Weights of a small transformer language model: RMSNorm before each block.
MLP neurons of a small language model. Each row is named by its layer, matrix (down: output weights) and neuron, and shows model dimensions 213-308. Each number is 50 + 10 x the weight over its row's rms, rounded and kept within 0 to 99. A neuron's up and down rows have the sign that makes its largest values positive.
A block is one neuron, or neurons of one layer that tend to fire together. Before each block is what it responds to, as a language model described it from the Wikipedia text at the highest values.

Before place-name slot. Prepositions and separators just before a proper place or team name, such as in Quenemo, for Wigan, born at Elbing, into Leake County.
L6.down1333:38 34 55 39 39 67 55 53 26 41 60 54 53 29 35 61 48 55 51 36 59 45 62 53 42 52 38 49 53 53 55 44 50 48 41 49 53 61 48 30 55 68 48 36 33 45 60 46 44 57 62 52 40 47 61 53 55 70 55 54 57 41 37 43 57 35 47 36 48 57 49 64 53 51 53 52 33 30 49 43 56 24 57 38 56 26 57 51 51 50 42 33 50 37 41 42
L6.down1879:52 51 44 60 50 29 47 62 35 44 45 54 47 43 43 59 56 49 73 54 64 59 48 56 46 23 50 44 68 55 35 50 34 47 46 48 62 49 41 56 37 50 54 31 53 65 57 55 20 37 60 52 39 57 62 53 60 50 39 60 48 52 65 34 42 53 29 54 59 59 48 57 58 48 49 42 45 54 44 43 43 64 50 48 44 48 49 46 60 48 42 49 65 24 51 53
L6.down2221:46 56 42 42 50 59 49 33 25 48 46 37 31 71 40 52 57 44 67 52 46 40 43 39 60 42 65 31 58 47 30 43 46 60 38 59 45 42 57 49 50 37 46 48 48 46 51 47 63 48 49 52 37 49 32 46 49 73 53 57 41 36 51 49 47 56 55 65 51 45 42 57 59 65 60 57 43 65 37 45 48 32 35 50 56 52 36 52 56 43 54 51 53 61 45 52
L6.down2228:50 31 52 34 56 62 49 47 43 65 51 49 50 34 35 44 74 73 41 51 51 62 52 70 56 38 60 60 57 48 51 64 56 62 34 46 59 63 45 56 49 52 65 53 56 44 44 41 53 55 69 61 38 43 54 48 43 51 50 46 52 33 57 58 45 58 53 71 46 66 55 26 45 46 53 40 42 50 40 37 44 57 30 54 44 51 48 48 54 52 54 58 55 57 46 40

Stats table cell numbers. Small numbers and the separators beside them in sports statistics tables, e.g. pipes, spaces, and digits in W/D/L or apps/goals columns.
L4.down315:57 44 53 55 56 44 50 51 55 38 48 38 61 53 40 49 57 55 44 48 53 40 57 71 51 49 37 31 41 46 29 53 50 48 37 53 54 67 48 48 55 43 41 49 54 28 40 62 53 61 62 48 44 65 35 40 59 60 62 38 45 58 49 47 57 45 47 57 28 35 41 39 55 43 43 56 56 57 53 44 61 47 57 46 38 60 43 49 69 54 53 54 57 56 53 41
L4.down614:48 36 36 59 42 45 52 57 44 45 53 59 55 70 50 48 44 42 36 56 49 42 36 51 46 52 46 46 43 45 54 47 32 47 58 52 53 45 63 46 53 53 49 60 72 42 65 56 10 57 38 44 48 43 59 26 55 53 38 51 42 48 43 73 46 51 57 69 52 49 50 43 50 26 59 66 39 46 52 56 61 42 39 30 51 36 69 44 52 32 47 55 62 59 48 64
L4.down1450:46 44 43 53 44 41 51 44 38 46 67 48 52 58 44 64 46 60 57 35 59 54 56 60 47 53 51 31 51 57 39 20 52 50 53 54 36 49 64 59 51 54 49 50 46 43 43 58 57 29 42 46 46 46 70 61 61 45 31 47 38 49 55 61 43 60 57 52 38 31 62 41 51 51 71 62 53 39 58 53 43 47 44 63 67 41 59 63 55 54 56 61 59 57 43 37
L4.down1503:40 27 56 52 62 47 49 45 44 61 39 47 69 47 52 43 55 51 51 47 43 60 41 56 55 50 42 56 56 46 50 54 35 34 44 51 44 53 48 53 55 44 34 54 50 63 60 50 34 51 39 54 40 24 39 63 48 57 34 53 52 48 55 52 52 48 40 60 48 44 64 60 47 61 56 53 49 55 46 31 42 34 52 45 59 51 56 64 30 47 24 55 40 54 47 52
L4.down1943:58 35 56 43 45 63 57 51 45 46 45 55 66 55 47 52 56 40 57 40 53 39 49 43 39 54 56 45 63 41 65 31 58 45 59 69 51 24 42 56 47 43 48 49 51 51 47 52 52 56 41 53 43 43 49 46 50 46 72 36 44 27 40 61 56 44 61 50 60 27 54 49 34 44 46 53 33 52 52 52 45 34 47 45 51 36 45 52 59 66 68 63 57 53 60 52
L4.down2084:41 45 22 47 49 56 23 48 67 62 44 65 37 46 57 28 52 55 49 58 39 45 45 42 53 44 55 57 64 48 66 37 52 56 50 59 45 41 47 37 51 63 41 37 40 46 37 50 35 41 49 55 45 63 52 51 55 50 42 42 54 57 43 49 58 57 39 59 54 37 44 56 56 48 60 49 37 44 36 57 51 46 49 44 46 46 50 57 43 51 65 55 48 51 46 62
L4.down2121:44 46 43 42 51 51 62 51 36 33 40 43 58 35 55 32 55 57 36 52 39 62 56 50 49 50 42 55 43 44 46 40 44 60 26 61 47 49 52 36 66 58 46 41 62 41 56 43 36 51 41 48 54 51 70 78 55 54 61 44 59 72 57 60 34 51 60 72 47 50 49 40 42 48 44 57 57 54 48 60 52 44 40 50 40 49 44 49 55 49 60 70 63 50 65 60
L4.down2161:52 57 57 61 51 51 39 52 45 49 44 55 53 56 42 42 54 48 60 54 53 56 60 47 73 51 36 51 59 70 44 50 54 36 33 47 55 54 35 61 47 53 65 41 54 59 51 57 49 49 57 53 49 37 50 36 44 50 53 41 62 56 63 35 52 36 42 60 48 54 45 38 55 43 54 49 57 58 45 47 75 45 45 59 54 47 40 64 47 76 43 43 66 56 36 33

Titles before personal names. Honorific or role titles right before a person's name, often the period of an abbreviation, e.g. Dr., Fr., Col., Lord, Colonel, head coach.
L2.down1576:50 60 63 43 49 36 50 52 31 42 52 51 47 75 53 62 44 53 54 60 58 53 52 40 38 35 39 37 50 53 42 49 38 61 52 61 51 60 50 56 44 51 51 44 58 66 62 36 47 50 53 39 67 56 42 59 37 56 52 58 32 62 61 44 53 60 45 48 45 45 62 54 44 50 53 33 49 38 51 60 46 50 50 39 45 52 42 50 58 44 52 60 73 65 56 47
L2.down2155:39 55 60 43 65 35 49 46 45 57 53 32 76 40 60 54 39 62 40 50 54 51 49 57 36 44 39 54 44 50 47 73 50 68 48 44 56 44 42 48 45 55 61 41 62 39 57 67 55 48 38 42 55 68 48 45 38 43 54 53 44 50 57 53 51 39 37 61 47 45 55 42 46 47 59 31 52 53 36 55 40 63 47 58 45 54 42 45 53 39 40 50 52 50 37 56

Coordinating conjunction joins. Mostly "and" (sometimes "or" or a comma) linking two paired verbs, adjectives or nouns, as in recognized and adhered, planned and systematic, heard and saw.
L2.down1973:47 38 40 44 59 45 59 36 45 49 59 51 40 35 52 54 55 50 50 41 39 57 56 46 41 55 55 42 49 35 49 32 60 47 62 49 43 59 42 46 49 35 62 46 53 62 44 44 50 38 57 71 75 36 37 39 62 57 46 48 29 42 61 69 46 61 64 52 47 54 65 56 47 69 49 46 42 46 65 47 45 45 58 55 40 58 59 58 57 54 41 45 62 40 51 49
L2.down1988:70 57 65 56 40 73 55 35 49 46 60 44 51 63 54 50 39 47 38 49 42 45 53 47 55 75 61 42 53 42 62 56 48 37 48 55 37 65 48 46 28 48 46 46 29 53 60 53 59 53 39 48 27 51 38 51 67 36 45 55 54 41 38 48 69 59 42 52 45 60 54 56 53 52 61 63 43 59 43 62 56 53 56 40 46 56 54 51 48 45 66 57 74 54 34 60

Coordinating conjunctions in lists. Fires on "and", "or" and commas right after the first item of a coordinated pair or list, e.g. "industrial and commercial", "developing, implementing", "may or may not".
L4.down130:33 48 40 70 42 51 60 76 51 67 50 56 51 57 50 52 42 51 41 54 54 47 63 56 47 46 54 36 51 41 39 53 38 49 46 60 50 60 25 57 53 54 46 42 62 56 52 52 59 62 41 59 49 46 41 43 49 59 52 45 61 53 47 56 39 49 50 45 39 48 43 44 50 58 52 53 38 46 49 52 41 47 45 46 39 65 52 39 64 35 48 50 44 50 23 43
L4.down207:58 42 33 53 54 42 51 47 30 44 42 58 54 41 43 54 50 46 43 53 54 50 33 36 41 46 38 55 55 36 71 55 55 37 73 50 48 43 27 70 42 50 56 52 49 51 52 54 42 60 46 61 53 34 46 57 60 46 63 45 72 37 66 42 37 59 56 56 45 43 41 48 58 58 34 54 32 49 55 42 47 39 39 61 60 42 41 63 51 50 39 58 34 45 46 43
L4.down458:50 52 47 38 39 57 54 46 38 52 71 73 32 21 45 55 46 49 34 55 44 56 71 33 44 42 49 62 49 66 47 57 53 35 56 44 57 72 37 48 61 62 62 44 41 50 60 50 54 31 41 57 60 52 49 57 45 37 52 50 35 57 39 50 53 42 53 54 37 52 45 38 54 59 48 26 39 64 22 56 45 57 37 62 55 58 58 56 66 40 48 54 51 48 34 46
L4.down507:55 45 38 62 33 49 48 44 64 50 42 50 47 42 45 41 59 58 57 61 63 66 39 58 55 62 63 43 43 58 53 42 40 60 39 56 47 51 31 62 46 57 52 61 33 57 65 42 57 57 65 57 59 55 37 47 64 55 54 49 54 50 47 37 46 45 58 52 43 51 36 39 57 62 45 54 50 36 33 60 56 68 45 67 33 31 41 53 59 38 54 45 50 50 55 59
L4.down508:34 47 42 39 55 43 46 50 63 46 52 58 41 42 49 50 35 49 50 64 52 57 44 52 31 38 55 33 47 48 42 46 38 44 53 61 48 33 52 55 46 55 60 55 48 57 54 42 44 56 47 50 44 41 55 49 62 49 30 44 69 65 51 46 40 59 41 35 38 37 46 39 34 46 34 46 40 69 55 45 52 50 54 48 58 58 48 57 59 40 52 71 57 51 55 43
L4.down696:56 66 53 52 39 47 40 33 54 42 39 70 51 57 48 32 71 35 59 38 53 43 41 50 42 56 43 38 60 52 52 43 51 35 59 52 37 41 34 62 51 61 73 50 61 49 50 55 44 51 45 61 42 59 73 67 52 58 42 35 65 58 53 48 62 49 55 56 63 50 44 40 50 71 36 60 54 48 54 54 51 48 67 54 50 41 41 42 29 70 33 52 50 64 68 54
L4.down1122:60 39 40 41 56 46 54 48 56 56 49 43 31 56 58 59 52 52 55 34 45 50 47 49 62 45 66 52 45 59 55 70 55 29 52 38 55 65 42 63 67 48 72 48 36 59 49 61 68 62 72 50 42 42 43 59 75 63 49 49 59 52 35 43 53 69 55 53 42 62 53 41 57 58 57 51 50 66 51 50 47 52 50 45 62 55 44 50 39 51 63 59 58 51 50 51
L4.down2336:55 55 38 54 47 53 61 60 59 53 37 53 60 47 48 61 38 56 49 65 46 47 59 41 45 62 42 58 53 57 60 57 63 67 55 44 42 56 45 64 55 52 46 48 51 60 49 51 65 27 46 62 57 53 47 60 60 55 54 47 39 44 32 52 56 35 55 52 45 48 37 51 56 44 68 37 57 50 39 58 62 46 44 60 43 58 49 46 53 56 71 66 49 64 62 45

Named-after prepositions. Prepositions just before a person, place or thing being named, honored or related to: named for, named after, honor of, daughter of. It also fires weakly on mid-word pieces of personal names in tables.
L2.down1514:51 41 39 46 45 48 63 38 42 38 63 45 30 49 37 61 40 68 60 55 54 48 41 53 41 48 54 36 49 54 73 58 58 55 55 48 47 58 49 58 55 65 59 66 66 62 45 41 55 56 47 54 49 38 64 60 48 48 39 49 62 69 36 45 40 42 50 42 59 51 43 56 60 40 60 54 42 36 50 61 32 48 37 56 43 60 45 48 65 54 46 56 49 56 57 37
L2.down1663:30 36 43 47 52 44 44 62 48 39 50 49 34 58 44 45 50 63 69 57 53 38 29 40 57 43 50 48 45 56 42 53 46 54 44 42 45 61 40 67 53 51 44 42 58 62 59 32 37 40 50 48 59 31 49 36 59 37 54 45 49 65 54 60 49 47 43 50 56 59 34 58 43 37 65 47 38 53 48 47 37 48 34 54 44 43 41 49 46 49 29 61 63 49 44 50

Table stat cells, word middles. Cells late in wiki stat tables, especially signed goal-difference values like +4, and mid-word fragments such as Ug-and-an and safeg-u-arding.
L2.down546:38 54 43 55 59 55 38 37 46 55 49 59 61 56 61 55 46 51 61 31 55 50 38 46 65 45 32 55 48 43 46 51 58 40 51 52 59 50 46 39 34 50 38 37 46 55 69 54 63 64 30 54 63 41 45 30 53 55 27 38 51 51 36 44 50 43 63 55 53 65 45 50 45 54 51 52 47 71 53 59 41 60 56 47 47 52 71 50 52 55 53 43 34 55 35 42
L2.down634:57 64 44 27 52 58 60 50 59 42 36 49 44 66 78 49 61 44 51 41 66 46 49 64 60 65 49 64 32 47 49 49 48 38 45 38 53 52 57 38 28 54 41 55 42 52 47 66 51 45 53 47 40 58 57 76 53 40 55 48 40 50 47 40 52 66 47 51 63 39 48 60 47 54 38 56 67 43 70 53 30 54 68 56 50 70 53 45 63 67 46 57 47 48 45 40

Sports table number cells. Numbers or blank cells after pipe separators in sports tables (league standings, player appearances), such as 1 or 11, plus "of" after "population"/"total area" and mid-name word pieces.
L6.down512:68 37 45 46 64 52 46 45 50 67 68 40 41 46 50 65 68 43 61 50 51 47 32 32 64 39 34 40 72 52 53 53 30 58 61 53 56 57 40 38 30 61 55 50 62 44 54 51 50 56 54 55 47 44 34 55 55 61 54 32 52 51 60 45 52 55 43 62 52 44 42 47 58 54 47 44 35 44 52 41 60 72 49 60 53 61 41 41 59 35 45 48 53 62 47 57
L6.down600:61 38 44 49 69 45 54 49 64 50 49 39 59 48 46 43 66 50 51 78 45 41 63 56 43 46 52 53 56 54 50 35 53 52 60 51 38 51 55 28 42 67 67 35 69 55 44 40 66 46 67 62 63 51 50 58 55 50 39 39 44 38 47 43 43 27 64 49 46 53 48 46 49 43 45 37 58 61 52 59 50 62 55 34 41 57 63 51 55 54 49 36 54 46 41 77
L6.down939:59 51 53 61 53 71 66 51 56 64 57 50 49 51 57 62 37 59 58 48 59 68 42 60 53 53 49 60 64 60 37 57 53 46 62 52 62 57 65 49 37 59 37 29 50 52 57 32 42 46 46 46 50 49 45 53 54 43 45 54 45 48 45 48 52 67 45 47 45 56 49 54 67 47 43 47 43 58 47 58 45 60 56 52 60 35 63 41 48 49 55 40 46 47 56 54
L6.down1842:28 45 26 39 44 48 37 51 53 50 50 54 34 52 52 47 71 42 25 52 40 40 44 48 64 50 64 53 57 48 43 44 34 43 38 39 52 50 66 57 49 63 52 49 54 52 52 58 32 59 59 57 60 38 50 43 38 34 53 51 50 56 58 59 55 39 31 52 44 40 55 30 45 52 39 49 59 58 39 41 53 48 45 52 52 45 50 59 44 31 60 45 71 41 39 40

Just before personal names. Fires on the word right before an upcoming person's name: titles like manager, coach, Senator, and "by", colons, or commas, e.g. "released by manager", "Cinematography was done by", "his son,".
L4.down48:40 89 55 44 60 54 49 56 44 38 48 36 49 63 38 49 48 64 40 63 31 63 57 64 42 41 50 48 46 49 55 40 43 56 54 44 32 51 50 58 57 41 55 59 48 55 44 46 50 50 53 57 48 42 53 44 47 44 44 60 61 55 53 69 64 66 52 50 32 51 67 43 56 42 40 36 48 46 71 48 50 50 52 30 39 57 53 41 44 50 49 44 51 50 59 48
L4.down598:59 64 61 52 62 34 44 48 42 52 40 48 45 57 52 57 51 53 61 54 61 54 39 41 48 37 47 48 37 51 39 44 55 57 47 41 63 69 47 51 33 44 35 32 52 55 39 57 55 49 54 43 59 52 53 53 35 45 47 46 42 43 50 64 36 41 67 53 51 47 45 53 69 37 56 51 53 45 44 53 33 70 54 49 45 40 41 65 55 41 57 50 24 55 55 41
L4.down950:46 51 56 54 60 45 44 65 62 53 50 48 38 57 71 48 35 49 61 38 49 33 44 62 57 36 57 56 41 34 42 34 52 55 57 46 57 61 66 53 45 62 59 32 52 51 37 58 39 47 50 48 47 44 56 59 42 49 65 40 47 18 66 46 56 49 40 55 50 36 44 43 68 50 53 43 50 60 39 53 45 55 39 31 48 51 73 54 60 45 57 43 49 47 39 46
L4.down1029:58 46 57 61 49 68 51 47 55 43 49 54 58 44 37 65 64 50 42 62 45 42 45 42 46 55 42 40 43 50 46 46 60 53 45 59 47 56 49 54 54 77 51 36 57 48 49 49 58 65 45 36 49 55 53 57 52 46 68 58 55 64 61 52 48 63 53 36 61 31 56 40 62 55 58 67 39 49 46 37 50 56 54 38 60 48 53 56 47 58 40 59 51 59 40 36
L4.down1233:54 34 61 45 43 47 55 40 48 53 52 49 52 56 44 65 55 35 50 59 36 35 41 36 62 38 37 52 39 60 48 42 48 24 38 45 41 60 36 56 48 21 66 47 38 52 54 56 65 61 54 64 70 43 58 53 50 50 40 44 59 45 38 58 56 43 54 20 56 57 46 57 39 41 38 54 55 49 72 65 40 32 50 28 59 46 45 45 51 43 57 42 49 39 55 47
L4.down1246:33 45 27 52 62 40 54 60 57 46 55 56 50 57 59 57 53 46 45 55 64 63 44 58 46 48 53 66 36 60 63 45 45 51 50 39 65 52 67 29 35 45 47 62 50 46 53 36 57 41 38 36 52 53 62 39 44 64 55 59 51 46 48 51 40 49 60 38 64 62 39 62 44 56 62 42 51 51 44 53 44 49 42 51 50 55 51 56 62 63 51 56 38 44 58 49
L4.down1784:57 42 48 59 52 42 48 53 55 58 41 51 38 50 55 51 40 57 53 69 49 67 26 38 47 58 53 48 51 56 52 47 68 27 56 32 58 55 38 57 36 76 51 55 57 58 43 44 63 55 50 42 58 43 59 51 72 52 57 48 56 43 57 41 56 64 58 45 60 45 72 41 59 44 38 72 54 37 56 53 37 50 64 51 74 43 40 42 57 40 62 59 51 53 48 44
L4.down2158:53 57 36 59 44 61 44 39 48 38 53 47 45 50 53 52 50 58 36 32 64 54 37 51 61 51 50 34 42 46 55 31 37 48 55 54 34 45 47 47 52 35 37 52 36 57 76 61 47 52 41 41 55 45 64 39 41 44 46 53 49 44 53 62 61 61 44 71 44 55 47 46 61 63 59 51 47 40 54 57 48 56 43 24 46 52 44 41 54 47 58 49 64 48 58 59

Slot before a proper name. Function words and connectors right before an expected proper name, chiefly in naming statements (named for, after, son of), plus place-name possessives and table pipes.
L4.down95:58 61 53 44 47 53 49 54 57 52 52 69 44 47 42 33 51 61 56 60 58 43 50 43 58 51 38 62 45 49 51 46 46 39 35 41 77 50 52 54 34 65 52 46 57 46 40 50 37 67 56 48 52 57 66 52 44 67 50 26 37 55 56 57 44 57 37 66 71 49 33 56 61 46 52 40 52 46 50 49 57 45 58 35 46 63 65 34 56 37 47 47 55 55 69 40
L4.down332:51 40 54 46 41 40 48 39 57 57 66 64 46 62 43 69 36 58 37 46 60 55 41 56 63 47 35 42 60 53 50 39 55 55 41 53 37 35 51 67 67 54 52 53 44 52 50 68 51 36 56 65 52 73 49 52 55 52 63 54 43 51 46 55 53 55 49 52 40 31 55 55 58 28 45 49 53 37 57 46 41 63 52 40 56 36 55 43 52 49 45 52 48 48 61 48
L4.down593:60 33 53 37 41 57 43 32 41 39 45 67 46 45 46 47 45 53 57 46 43 49 75 35 58 50 42 43 40 39 28 56 67 62 31 27 49 42 49 67 51 56 48 60 44 67 46 56 73 38 54 48 49 42 46 48 58 60 43 51 35 63 48 49 57 37 55 45 46 47 55 60 50 49 48 55 53 45 57 53 43 48 53 50 46 47 33 57 41 48 51 44 36 55 60 41
L4.down899:48 53 40 56 69 67 49 64 54 26 56 52 56 43 53 57 48 63 63 55 43 47 43 66 46 58 51 45 59 36 48 59 56 36 46 51 44 41 45 56 40 43 62 51 58 68 49 55 37 51 28 47 46 36 26 51 52 50 55 51 28 33 54 45 26 48 70 64 58 47 55 54 50 56 57 49 42 40 69 63 53 50 27 48 66 46 45 48 57 57 60 48 72 52 54 62
L4.down2138:53 50 43 58 48 37 53 65 60 35 41 60 50 67 40 42 55 51 42 34 49 40 47 51 43 69 57 38 47 30 49 54 47 44 59 58 36 58 53 59 38 50 33 46 61 55 63 58 30 37 39 30 36 65 60 52 50 55 46 19 51 57 46 48 56 60 43 59 37 49 71 43 53 50 54 47 46 56 45 82 68 54 41 48 32 30 44 57 52 60 50 38 51 49 58 19
L4.down2209:44 57 47 52 36 45 44 51 57 55 51 60 35 54 75 71 43 48 56 45 43 54 44 44 54 32 41 59 27 33 41 51 60 51 27 48 49 51 55 27 48 33 47 35 51 56 62 65 57 44 47 42 54 41 41 54 47 51 58 31 47 64 60 67 53 54 43 44 53 46 48 65 60 63 39 27 49 59 54 61 60 56 66 42 43 71 51 31 58 46 51 40 66 51 41 59
L4.down2381:53 56 58 37 50 55 54 64 61 48 62 51 34 42 52 64 35 40 57 29 37 35 43 54 52 42 42 53 39 45 68 30 57 41 54 45 46 56 57 53 48 51 62 63 61 55 39 50 51 37 48 56 48 77 57 37 49 61 57 53 51 63 75 41 58 47 66 37 43 42 61 54 47 60 43 42 29 50 53 61 48 47 51 52 60 60 50 41 51 53 32 58 42 49 43 53
L4.down2418:50 47 62 50 46 51 59 68 67 70 57 67 46 53 34 63 60 52 58 50 43 57 59 57 48 37 38 46 52 53 51 43 61 40 63 53 65 51 48 62 35 45 56 34 77 48 48 47 52 62 48 50 35 58 66 62 33 55 42 49 57 57 60 50 38 55 34 52 60 47 41 55 43 62 49 43 52 63 60 54 49 41 64 47 39 56 44 52 27 31 46 42 44 57 45 57

Before a person's name. The token just before a personal name is about to appear: table pipes, "by" after directed/accepted, role words like historian/singer, list colons.
L6.down1658:51 33 47 47 57 43 58 54 49 57 48 36 62 47 42 53 51 30 49 35 33 48 49 40 61 46 43 51 52 62 45 63 31 44 51 49 50 55 60 52 53 52 35 52 43 48 57 66 57 67 55 64 67 47 54 45 45 52 66 77 37 31 54 61 58 49 60 69 55 43 37 54 38 48 65 43 49 54 45 41 36 55 38 62 42 44 45 47 71 46 51 58 40 58 46 59
L6.down1679:55 64 48 54 55 58 51 46 23 52 46 57 60 56 35 43 59 65 47 58 51 35 38 72 54 57 40 50 46 40 30 41 76 47 50 24 56 54 62 57 42 32 41 58 46 46 48 52 64 67 40 36 53 51 37 54 33 44 55 48 40 35 45 52 42 58 56 54 47 66 44 49 59 38 59 31 48 53 59 54 38 33 69 44 57 54 46 63 63 41 60 52 35 66 58 59
L6.down1986:56 62 44 55 44 20 50 64 43 57 47 45 38 38 49 51 57 51 55 40 78 45 53 36 57 61 68 28 47 62 47 46 43 60 47 59 55 37 53 42 63 44 54 37 61 36 63 42 75 58 50 51 54 47 45 33 70 48 60 49 53 39 57 46 28 42 52 67 59 55 58 64 41 56 46 47 57 49 52 57 38 60 55 59 55 52 40 56 75 53 36 52 48 58 42 65
L6.down2390:52 31 51 54 61 72 43 58 48 48 29 70 48 50 58 55 42 59 43 54 27 46 59 24 49 51 43 32 34 52 41 49 40 58 59 49 47 46 29 60 57 52 34 52 58 52 42 67 39 60 52 35 44 58 41 66 60 50 48 45 45 62 35 75 52 48 42 38 54 50 43 49 47 63 38 50 39 60 63 55 71 64 50 43 61 63 54 54 63 49 55 45 73 37 48 54